{
  "n_layer": 10,
  "d_model": 704,
  "n_head": 11,
  "n_kv_head": 1,
  "head_dim": 64,
  "d_mlp": 1856,
  "vocab_size": 32000,
  "activation": "swiglu",
  "norm": "rmsnorm",
  "norm_place": "pre",
  "norm_eps": 1e-05,
  "positions": "rope",
  "rope_base": 56200.0,
  "rope_fraction": 1.0,
  "qk_norm": false,
  "attn_scale": 0.125,
  "bias": "none",
  "tie_embeddings": true,
  "parallel_block": true,
  "extras": ["capped logits"],
  "init": "uniform",
  "init_std_qkv": 0.0165,
  "init_std_o": 0.00369,
  "init_std_up": 0.0165,
  "init_std_down": 0.00227,
  "optimizer": "adamw",
  "lr": 0.000536,
  "beta1": 0.9,
  "beta2": 0.95,
  "weight_decay": 0.084,
  "lr_head": 0.0132,
  "grad_clip": 0.5,
  "warmup_steps": 350,
  "schedule": "wsd",
  "decay_fraction": 0.591,
  "decay_shape": "linear",
  "final_lr_fraction": 0.0,
  "batch_tokens": [65536, 131072],
  "seq_len": 512,
  "doc_mask": false,
  "train_tokens": 1799000000,
  "steps": 18516,
  "dataset": "wikipedia_en"
}
MLP neurons of a small language model. Each row is named by its layer, matrix (gate and up: input weights) and neuron, and shows model dimensions 250-313. Each number is 50 + 10 x the weight over its row's rms, rounded and kept within 0 to 99. A neuron's up and down rows have the sign that makes its largest values positive.
A block is one neuron, or neurons of one layer that tend to fire together. After each block is what it responds to, as a language model described it from the Wikipedia text at the highest values.

L4.gate1289:49 59 36 58 49 49 46 54 59 36 56 64 47 51 28 52 55 30 56 28 46 46 34 53 47 45 44 60 53 53 46 60 63 47 53 39 72 62 63 60 58 44 45 41 40 60 33 49 50 63 57 38 37 62 50 55 60 43 52 41 42 66 56 51
L4.up1289:28 48 43 74 63 68 56 54 50 41 51 45 46 54 51 35 49 33 61 49 42 47 43 57 47 49 36 57 50 39 47 30 38 47 38 56 33 40 55 43 38 24 73 57 44 49 55 48 52 69 56 50 39 54 70 59 64 53 52 43 55 56 43 46
Description: Wiki heading closing marks. Closing == or === markers that end a Wikipedia section heading, e.g. ==Career==, ===Films===; also table pipes after column headers.

L5.gate13:49 40 47 45 65 52 52 56 43 43 59 45 61 58 53 49 41 54 35 48 31 56 46 45 48 68 57 48 49 53 33 55 49 50 46 49 38 49 39 54 36 65 39 40 49 50 54 37 40 55 46 55 56 41 59 59 43 56 68 54 52 43 26 44
L5.up13:49 31 40 66 63 33 42 58 45 66 48 65 40 46 59 64 45 56 68 43 49 48 73 48 49 25 62 45 51 44 50 52 46 36 42 58 53 51 55 52 57 49 57 55 66 46 58 41 38 40 53 43 51 44 49 60 64 60 48 50 70 36 42 65
L5.gate143:33 42 55 62 53 41 59 63 62 42 52 47 51 42 51 60 69 39 51 59 60 43 38 35 51 58 64 42 49 53 68 60 38 69 54 52 57 40 57 44 58 52 48 34 48 50 55 67 74 53 31 69 45 45 63 24 46 52 48 25 35 37 36 45
L5.up143:59 58 49 55 58 66 48 66 50 58 17 53 53 54 48 44 59 44 63 40 44 47 48 50 40 51 43 45 44 54 59 51 49 42 37 42 57 37 61 50 61 53 65 62 75 46 25 34 48 51 53 49 52 43 61 51 44 60 49 63 41 54 56 50
L5.gate187:51 34 69 62 40 52 57 43 52 62 49 45 65 27 70 60 56 45 40 57 65 58 68 52 48 60 54 38 48 54 32 48 72 54 64 52 47 57 70 57 59 48 42 44 32 48 61 46 40 68 42 32 46 49 45 34 62 26 54 47 36 61 48 52
L5.up187:57 41 43 58 65 44 47 59 43 45 64 56 49 65 48 53 73 40 55 60 56 50 61 49 54 52 47 65 47 48 47 64 43 48 42 41 64 48 58 47 70 64 69 46 55 63 62 41 54 51 41 59 74 54 54 61 30 48 51 53 51 58 37 39
L5.gate357:49 25 46 42 66 50 59 67 42 49 48 47 40 46 45 57 49 42 50 74 58 41 58 54 50 40 42 39 53 43 27 57 55 62 60 38 33 40 57 45 56 58 49 47 58 38 55 69 63 35 54 57 48 49 31 55 40 41 38 43 48 41 55 53
L5.up357:53 59 57 51 38 34 81 71 60 47 45 52 37 60 61 51 56 52 44 37 46 49 55 35 47 61 62 42 58 54 61 53 49 48 37 57 38 46 46 44 43 56 55 44 63 47 57 59 44 37 55 52 45 47 59 18 39 49 47 58 73 42 40 54
L5.gate517:45 39 52 66 75 55 53 55 53 58 55 56 54 53 49 44 65 60 59 42 65 53 55 52 42 56 55 39 63 64 60 63 63 51 44 30 55 30 33 50 56 42 52 29 45 52 55 45 33 57 55 51 32 51 55 52 30 51 70 45 60 41 42 38
L5.up517:43 49 48 38 50 69 63 44 64 46 62 54 70 36 66 51 45 48 54 59 45 49 57 39 37 55 45 43 54 41 41 57 43 35 48 51 41 51 48 56 45 51 42 42 35 28 47 45 50 58 67 51 55 54 58 45 51 45 59 35 44 55 64 77
L5.gate692:58 67 58 48 64 49 47 45 36 45 37 50 58 39 47 48 42 20 50 53 46 58 32 54 24 62 55 53 49 54 52 62 52 45 44 48 47 53 57 50 70 51 47 43 40 34 51 47 54 62 26 49 55 56 57 65 34 56 44 49 32 56 51 50
L5.up692:56 58 42 64 58 46 37 35 47 80 51 66 74 58 40 35 24 43 46 54 40 26 44 43 34 57 55 58 51 64 41 41 48 43 52 51 66 64 56 51 71 64 41 44 44 53 53 52 46 38 39 51 47 62 45 40 54 59 32 55 31 61 52 63
L5.gate717:46 61 49 46 45 46 35 43 59 33 63 70 54 65 53 57 45 50 43 51 51 52 46 59 50 38 60 52 51 56 38 64 55 48 33 42 52 32 46 65 57 40 64 44 75 31 60 64 47 57 35 72 57 49 46 42 40 47 37 60 59 40 41 56
L5.up717:39 74 47 39 43 53 46 42 58 63 33 50 51 48 36 40 59 47 46 37 55 50 66 31 42 57 56 52 37 56 36 63 35 57 47 55 53 59 37 60 38 47 59 58 33 69 54 53 58 47 56 53 45 49 52 36 44 37 53 57 46 48 54 51
L5.gate744:43 60 34 45 69 66 33 39 59 28 42 66 42 60 55 59 45 60 58 47 52 56 48 33 35 39 53 62 44 48 52 43 56 58 37 42 41 56 42 49 49 47 55 49 52 43 54 60 39 56 52 37 52 55 46 24 40 43 61 39 40 53 74 64
L5.up744:68 48 50 62 65 37 62 63 54 52 51 49 44 55 64 49 60 66 43 55 59 51 54 55 43 53 49 32 36 60 56 52 54 46 26 35 49 54 60 42 45 56 56 54 49 40 50 53 57 45 43 44 62 55 48 71 47 61 28 41 51 35 28 63
L5.gate833:56 41 54 48 53 70 34 64 58 52 38 52 55 52 60 51 70 53 48 51 39 58 50 30 46 54 51 44 49 31 57 42 53 51 45 47 55 65 46 50 50 47 49 67 54 28 59 41 37 53 48 60 45 55 52 50 50 40 60 44 49 38 68 47
L5.up833:51 49 47 39 62 67 58 40 55 58 40 50 45 61 44 60 31 43 76 48 54 60 51 55 52 49 59 69 58 51 54 37 60 52 44 57 62 45 51 39 61 59 54 51 52 43 61 38 51 60 57 38 44 59 40 55 41 58 47 40 53 43 41 63
L5.gate906:55 69 30 47 58 62 43 46 50 44 52 28 52 56 39 43 44 61 60 46 60 76 45 54 43 47 37 47 74 47 49 34 51 34 45 52 46 55 38 47 45 45 57 52 57 51 61 65 40 62 71 38 50 62 52 48 62 35 66 48 54 67 61 51
L5.up906:44 64 39 44 43 43 56 54 52 45 62 31 51 59 37 45 75 39 41 56 54 34 29 48 38 50 49 59 40 59 60 51 52 46 53 46 60 49 44 48 66 45 49 68 51 47 50 49 59 50 41 56 76 55 60 44 46 42 41 63 58 62 34 45
L5.gate942:59 59 41 48 55 53 53 68 60 49 46 42 48 56 57 48 59 47 42 45 57 58 41 45 46 46 43 56 52 48 51 49 71 45 41 54 49 31 30 59 43 51 54 47 53 34 49 59 68 30 53 38 45 70 48 21 57 50 48 48 65 52 56 53
L5.up942:59 34 62 55 45 39 54 31 46 38 34 61 37 55 44 46 52 46 62 41 52 40 55 47 56 55 44 31 63 55 46 47 67 52 37 65 53 37 32 47 45 53 53 44 53 44 54 46 48 61 50 43 57 52 70 47 46 52 33 56 63 41 56 57
L5.gate1006:35 58 57 46 60 71 41 63 62 46 36 49 49 65 59 47 56 35 64 34 54 51 32 51 43 41 40 66 49 59 48 49 45 68 45 43 46 29 39 69 76 53 36 64 48 45 66 45 53 49 43 38 32 32 48 35 52 60 49 50 47 58 30 58
L5.up1006:56 62 37 48 41 44 61 57 53 59 53 23 40 51 33 36 53 58 27 63 63 46 64 61 53 45 47 56 73 30 29 46 69 49 47 37 59 55 52 49 46 60 48 60 49 53 52 70 37 39 49 44 56 48 48 49 43 30 50 53 67 34 50 55
L5.gate1125:46 53 51 47 56 50 35 42 65 47 29 63 57 49 47 62 39 36 53 55 59 32 49 44 67 46 28 50 56 62 48 48 44 57 39 33 77 37 59 52 63 54 44 53 63 65 55 41 50 54 54 69 43 58 32 56 49 51 32 33 56 47 45 53
L5.up1125:50 48 72 50 60 62 46 35 54 57 55 50 50 57 62 37 52 35 55 47 47 63 48 53 41 50 68 58 59 61 52 44 47 62 43 49 55 45 40 47 44 45 24 49 39 35 48 49 40 48 56 60 51 58 37 42 33 39 47 68 47 35 51 48
L5.gate1385:39 50 45 55 42 42 39 41 67 51 60 65 72 38 34 56 52 59 61 50 64 54 54 46 47 52 57 45 47 50 52 44 50 15 44 38 45 39 45 38 49 44 56 68 64 60 50 57 72 51 60 40 45 56 55 45 52 61 64 57 57 55 43 64
L5.up1385:49 43 29 66 69 44 65 63 53 40 61 38 48 52 62 48 64 56 51 37 47 50 49 63 40 57 67 67 47 41 29 53 51 42 45 40 73 38 53 63 43 58 49 42 68 28 55 57 54 61 68 49 74 50 74 44 48 32 46 56 63 72 52 49
L5.gate1421:55 60 56 44 53 56 57 63 51 59 56 50 60 55 56 50 50 31 41 40 68 41 60 44 39 33 63 64 65 49 40 46 48 51 53 41 57 38 69 33 59 49 40 54 46 47 53 40 50 52 68 34 43 59 57 53 55 47 47 49 45 42 47 48
L5.up1421:45 47 50 48 62 41 47 41 46 46 50 63 47 47 36 57 39 43 68 62 53 51 53 53 45 55 52 29 77 53 54 41 64 51 48 65 43 74 60 46 46 42 50 41 48 64 48 58 59 47 25 48 59 62 50 49 71 54 51 68 39 39 54 47
L5.gate1845:43 23 50 61 57 50 53 53 57 49 41 65 61 50 47 43 46 53 49 40 64 45 77 57 46 60 68 29 51 42 51 50 54 46 48 54 42 61 44 63 47 63 53 65 41 35 52 49 65 30 48 48 45 56 62 32 42 54 51 71 45 54 56 49
L5.up1845:39 33 38 57 45 69 55 35 55 69 37 50 43 36 56 60 63 51 46 63 45 49 61 49 31 56 47 42 64 47 78 45 48 68 48 58 28 49 36 58 45 65 54 69 55 36 52 26 53 42 59 61 58 44 42 46 26 50 55 62 38 53 60 57
Description: Decimal points and heading markers. Decimal points in table or infobox numbers (16.27, 8.14 sq mi), numbering periods in table rows (1.), and closing == of section headings.

L5.gate12:54 53 60 40 38 72 31 55 59 50 57 35 31 55 46 46 60 65 43 43 46 59 52 45 48 40 42 37 52 46 43 31 35 46 53 52 61 52 54 52 44 63 54 42 52 53 53 40 66 43 49 52 56 48 54 63 39 57 48 52 52 35 43 62
L5.up12:47 48 55 51 32 53 57 37 70 65 58 59 49 42 50 50 48 56 55 42 72 54 34 51 49 47 41 49 52 22 57 46 55 72 51 42 42 36 59 75 59 46 45 68 41 60 50 35 50 65 49 75 42 46 41 52 69 33 54 30 35 58 52 49
L5.gate173:47 56 50 58 49 41 45 52 66 65 36 48 61 57 58 46 58 46 55 26 52 52 57 55 40 45 50 51 69 53 31 56 51 46 38 45 43 53 49 33 51 64 46 63 50 56 72 32 39 43 60 30 43 53 48 50 39 77 62 49 68 35 40 31
L5.up173:55 62 52 44 76 49 54 51 41 45 35 61 50 60 63 52 43 58 27 41 60 61 53 54 47 50 43 57 42 37 54 39 57 52 43 48 67 49 65 45 33 68 43 59 49 43 45 61 51 31 54 38 51 60 56 54 44 46 39 50 44 34 39 55
L5.gate194:51 44 69 48 49 49 39 56 54 45 42 36 43 53 49 68 70 47 36 33 40 52 26 52 68 45 43 68 52 51 40 45 50 63 61 55 46 59 49 41 50 41 56 65 22 46 54 42 57 51 41 58 47 54 57 56 40 47 46 30 52 46 53 59
L5.up194:44 57 56 63 49 51 69 44 41 67 65 72 47 52 67 45 55 39 55 39 53 39 47 55 47 53 37 52 55 56 49 51 42 60 59 45 63 43 84 48 46 35 62 47 41 63 50 30 38 39 41 31 64 56 64 43 57 37 64 48 44 49 42 49
L5.gate278:40 39 61 47 57 49 59 38 44 56 51 38 61 56 49 44 45 49 31 46 31 49 58 39 48 49 58 47 48 46 47 61 59 55 38 67 33 43 58 53 56 54 48 51 38 64 44 50 40 55 79 35 52 66 53 59 58 50 65 42 57 41 61 48
L5.up278:56 45 53 63 57 51 64 47 64 62 45 30 50 53 59 47 37 56 52 52 30 49 53 37 46 52 40 54 56 32 62 51 44 45 33 58 41 49 41 52 53 51 63 52 41 46 28 56 61 62 56 24 40 74 58 61 52 61 67 50 69 41 50 57
L5.gate320:40 66 60 44 61 65 53 53 58 49 40 39 52 53 49 44 48 53 53 46 49 69 44 50 43 57 43 52 50 56 58 44 51 44 46 67 62 52 50 72 44 55 44 66 51 50 31 51 50 57 47 36 43 64 68 40 48 47 45 43 43 43 41 45
L5.up320:50 56 74 23 60 53 54 68 54 54 58 45 45 53 49 42 70 42 53 27 57 65 43 56 45 38 48 49 61 38 38 42 56 37 59 55 32 63 65 30 48 53 69 56 53 55 54 53 48 70 63 52 42 46 40 66 38 37 55 49 63 34 35 40
L5.gate321:35 48 55 50 68 58 54 64 44 55 57 52 64 40 57 35 54 47 35 43 48 57 58 57 47 44 42 53 48 51 51 45 46 63 47 36 56 56 73 51 40 33 51 49 39 46 42 28 31 35 53 61 43 54 44 34 51 70 53 51 48 41 47 49
L5.up321:53 56 78 57 49 51 55 37 60 53 55 54 58 34 48 41 37 57 57 49 56 42 54 65 42 63 47 49 57 52 55 41 56 46 54 61 56 57 59 54 41 52 56 38 46 53 44 19 45 64 58 50 43 36 45 57 47 47 53 45 58 26 37 24
L5.gate335:55 51 44 54 44 47 49 64 39 61 48 46 45 40 55 46 71 47 49 43 52 64 52 32 59 41 41 60 58 34 58 43 42 68 21 42 57 53 58 41 60 52 54 56 53 47 48 39 60 42 50 56 54 69 42 32 37 57 44 34 73 48 71 52
L5.up335:50 41 33 48 54 53 48 48 51 34 56 55 32 56 48 29 68 57 50 56 50 58 63 49 54 51 32 73 38 15 41 63 53 44 50 29 56 71 60 52 34 62 58 66 39 45 66 60 55 65 44 39 46 37 54 37 50 47 70 28 38 39 54 47
L5.gate421:49 47 48 52 45 56 49 58 47 51 74 57 50 55 56 60 50 42 55 42 57 54 48 56 48 51 58 59 60 26 44 46 52 57 36 48 49 48 55 44 55 72 60 55 46 61 62 52 37 47 57 54 50 39 58 55 42 57 51 44 47 59 35 53
L5.up421:34 39 57 64 64 47 56 68 63 52 55 40 50 49 49 48 66 46 25 46 42 45 43 42 41 52 68 50 56 42 32 33 55 57 46 40 59 44 36 58 61 66 60 38 38 53 28 61 50 52 45 40 53 52 48 41 55 49 49 43 58 59 63 53
L5.gate514:54 52 50 64 55 59 41 48 52 53 56 58 39 50 49 50 64 41 49 48 55 51 60 65 54 61 48 49 44 39 56 47 50 56 52 38 46 51 45 53 27 47 52 63 45 64 53 59 46 40 54 56 47 63 49 29 51 59 34 36 63 28 52 42
L5.up514:33 54 62 30 68 49 60 47 39 56 58 45 36 50 65 46 64 37 52 25 31 63 43 46 55 31 57 53 78 38 49 35 41 62 68 44 74 44 32 50 47 57 45 39 36 57 61 37 46 43 46 54 40 54 75 60 53 36 55 56 39 44 54 52
L5.gate586:54 76 42 49 50 57 53 51 66 59 59 25 44 62 44 60 67 42 44 49 75 42 60 64 60 57 55 42 50 70 53 49 60 56 46 48 62 42 48 59 52 53 44 71 49 26 49 34 49 50 50 45 48 55 52 46 40 53 48 60 40 65 58 28
L5.up586:45 52 44 44 62 38 44 58 39 49 51 50 66 52 67 40 32 40 57 42 58 74 71 32 59 47 45 59 61 41 50 50 74 49 53 48 53 45 43 42 66 49 33 55 70 41 49 43 53 58 61 49 49 33 31 43 56 47 46 43 43 51 61 52
L5.gate832:38 49 38 50 72 45 35 46 35 60 42 57 53 55 44 63 55 38 45 17 55 61 41 46 59 42 41 41 61 58 43 39 48 31 55 38 39 54 64 39 69 46 45 62 50 46 49 57 69 49 44 54 48 72 79 64 49 63 42 57 27 65 34 52
L5.up832:46 56 43 63 53 46 42 48 46 60 49 62 36 50 63 56 54 42 55 43 55 52 60 55 52 43 31 66 55 63 62 63 52 50 47 48 42 49 49 56 53 72 64 39 42 47 44 43 48 56 46 40 43 61 56 49 53 61 33 32 55 36 48 47
L5.gate842:47 40 54 38 47 57 67 47 40 54 53 53 43 50 54 58 67 31 35 57 48 61 62 54 54 41 46 62 48 48 54 40 30 76 37 55 42 34 44 55 53 66 72 54 43 50 58 37 46 62 44 25 52 65 47 63 43 60 46 61 57 23 49 39
L5.up842:41 57 44 45 66 62 41 33 48 52 53 40 47 43 61 56 46 28 40 49 43 62 42 54 48 53 50 55 79 58 47 27 35 50 54 42 52 43 66 29 68 48 48 54 49 44 57 39 50 56 36 43 55 63 62 49 46 55 60 53 42 43 40 50
L5.gate868:50 55 50 43 59 53 30 37 56 55 54 56 43 45 57 48 49 70 28 50 54 69 40 45 50 51 51 59 60 37 46 55 32 48 48 56 57 28 53 75 57 51 42 52 54 41 62 52 44 75 55 57 53 44 53 49 49 47 44 58 22 71 40 61
L5.up868:47 52 51 51 43 48 68 56 35 38 61 65 49 63 59 60 43 38 66 35 42 46 36 46 55 41 65 33 55 36 45 64 44 52 33 40 53 49 37 55 55 43 37 59 56 45 53 53 76 53 58 61 58 46 54 64 53 41 44 61 41 52 49 47
L5.gate876:40 47 42 32 47 47 49 27 49 27 55 38 41 55 40 35 59 34 59 70 40 45 43 56 49 41 56 55 63 50 73 44 44 58 47 39 57 45 38 37 46 61 44 51 59 58 51 47 64 65 64 65 71 41 45 63 34 67 63 46 41 44 44 59
L5.up876:45 52 66 49 47 63 36 51 62 61 42 27 49 42 56 63 50 44 68 36 59 45 49 55 53 55 50 56 52 42 38 47 47 48 40 60 52 26 43 53 65 55 44 49 51 46 56 39 57 67 60 36 53 41 62 47 34 56 57 55 38 21 52 44
L5.gate940:58 25 49 33 63 57 37 47 40 61 42 49 56 61 44 47 52 53 61 38 49 46 41 66 57 45 53 66 56 64 53 35 45 58 48 39 55 35 64 45 40 43 42 68 43 47 37 51 40 45 54 54 41 53 56 38 51 47 53 31 51 50 52 59
L5.up940:46 47 58 42 45 49 67 36 55 59 53 50 65 53 52 53 52 61 33 40 41 50 65 54 54 36 56 40 43 53 34 55 55 40 40 49 33 65 35 68 54 43 51 41 57 42 39 59 36 59 53 55 45 46 56 50 37 51 40 59 48 43 44 49
L5.gate1134:45 43 54 41 38 49 55 43 47 65 44 45 50 45 44 52 47 34 54 29 47 57 47 49 53 34 45 58 54 37 52 41 38 51 64 46 60 38 62 52 55 58 45 76 53 56 51 36 42 62 63 49 46 56 51 46 50 61 68 45 38 47 58 64
L5.up1134:63 74 60 53 44 36 51 60 44 53 44 47 53 70 70 36 48 33 42 43 60 63 60 45 59 52 38 50 50 49 37 51 54 48 42 46 53 40 58 48 66 40 54 69 51 58 60 61 52 55 73 47 26 55 35 54 48 50 79 50 66 43 63 48
Description: Mid-word fragments. Short word-internal pieces right after a prefix-like start, especially rib in describing or subscribing, and s in intensifying or embarrass.

L4.gate366:40 32 56 45 60 57 59 67 63 56 49 40 66 44 47 63 70 54 45 49 38 65 49 43 68 29 46 53 36 69 38 58 64 63 53 36 61 31 45 63 58 35 49 61 62 61 62 53 63 57 43 65 63 63 42 47 50 46 49 61 55 46 46 38
L4.up366:46 62 59 54 63 43 59 59 43 53 41 44 68 29 49 62 35 61 44 44 52 72 32 42 50 40 52 52 31 46 46 34 35 42 57 45 57 67 52 61 58 55 46 29 55 50 32 54 49 60 45 63 43 66 47 42 43 48 61 54 61 39 42 50
Description: Mid-word r pieces. Word-internal fragments, mostly a single "r", inside rare, foreign or misspelled words and names, e.g. Sv-r-čina, Inqui-r-er, ver-r-ücktes.

L3.gate147:41 50 49 40 50 26 58 54 63 72 45 48 41 51 45 45 54 37 51 25 59 56 42 53 41 41 40 47 57 51 53 52 40 36 40 66 53 30 45 54 43 54 43 47 44 45 57 56 47 29 39 39 41 47 78 39 20 62 59 36 55 54 50 52
L3.up147:54 43 47 52 57 46 60 58 57 41 61 62 55 47 51 42 45 49 48 47 62 49 61 37 63 63 32 55 48 48 49 36 62 47 35 52 61 40 52 63 44 51 34 55 53 57 57 48 36 57 26 53 37 50 46 47 38 52 51 52 60 59 50 60
L3.gate665:27 32 52 59 46 62 53 45 45 48 55 33 40 30 28 61 49 45 50 31 41 53 61 51 46 45 65 61 71 48 49 52 35 46 55 45 48 45 57 61 61 45 38 66 47 52 62 49 47 55 45 47 53 45 41 50 33 54 48 43 40 46 54 49
L3.up665:56 55 49 48 44 55 59 60 35 55 59 55 53 38 47 39 39 37 61 62 41 50 58 49 72 31 40 57 52 67 41 47 48 55 63 54 54 39 47 52 64 35 57 48 56 52 88 37 50 65 48 47 80 61 51 61 38 68 41 62 25 43 46 35
L3.gate741:56 42 47 42 42 52 65 44 50 44 38 58 51 57 50 42 55 58 34 52 62 58 45 50 61 57 61 54 47 38 41 53 60 59 63 43 44 49 40 48 58 54 32 62 45 48 41 42 51 60 35 56 28 51 32 47 49 58 69 44 47 39 48 64
L3.up741:49 43 60 43 35 42 37 61 59 46 47 47 49 44 35 53 30 63 44 43 40 77 53 64 69 34 52 58 36 67 45 43 41 49 50 45 41 45 34 41 60 45 60 58 52 58 60 47 66 55 61 47 54 46 37 50 61 59 59 52 77 75 38 36
L3.gate1621:48 62 36 27 46 41 55 63 52 57 38 46 46 47 45 58 46 52 49 68 56 63 47 61 48 41 51 54 38 52 56 48 39 55 31 44 41 53 44 42 66 53 40 48 44 58 70 52 40 65 57 41 72 49 67 54 47 57 62 45 41 48 44 47
L3.up1621:45 57 55 43 65 44 53 60 56 47 46 49 55 57 53 53 49 59 58 58 49 53 53 55 54 54 38 58 47 54 29 48 70 52 49 44 60 57 50 44 53 43 46 59 44 67 57 41 65 53 60 45 48 39 33 49 50 59 48 63 64 29 29 64
Description: Wiki subsection heading markers. Fires on the === or ==== markers around Wikipedia subsection headings, mostly the closing ones, as in ===2012===, ====Postseason====, ===First round===; weakly on scattered words like may.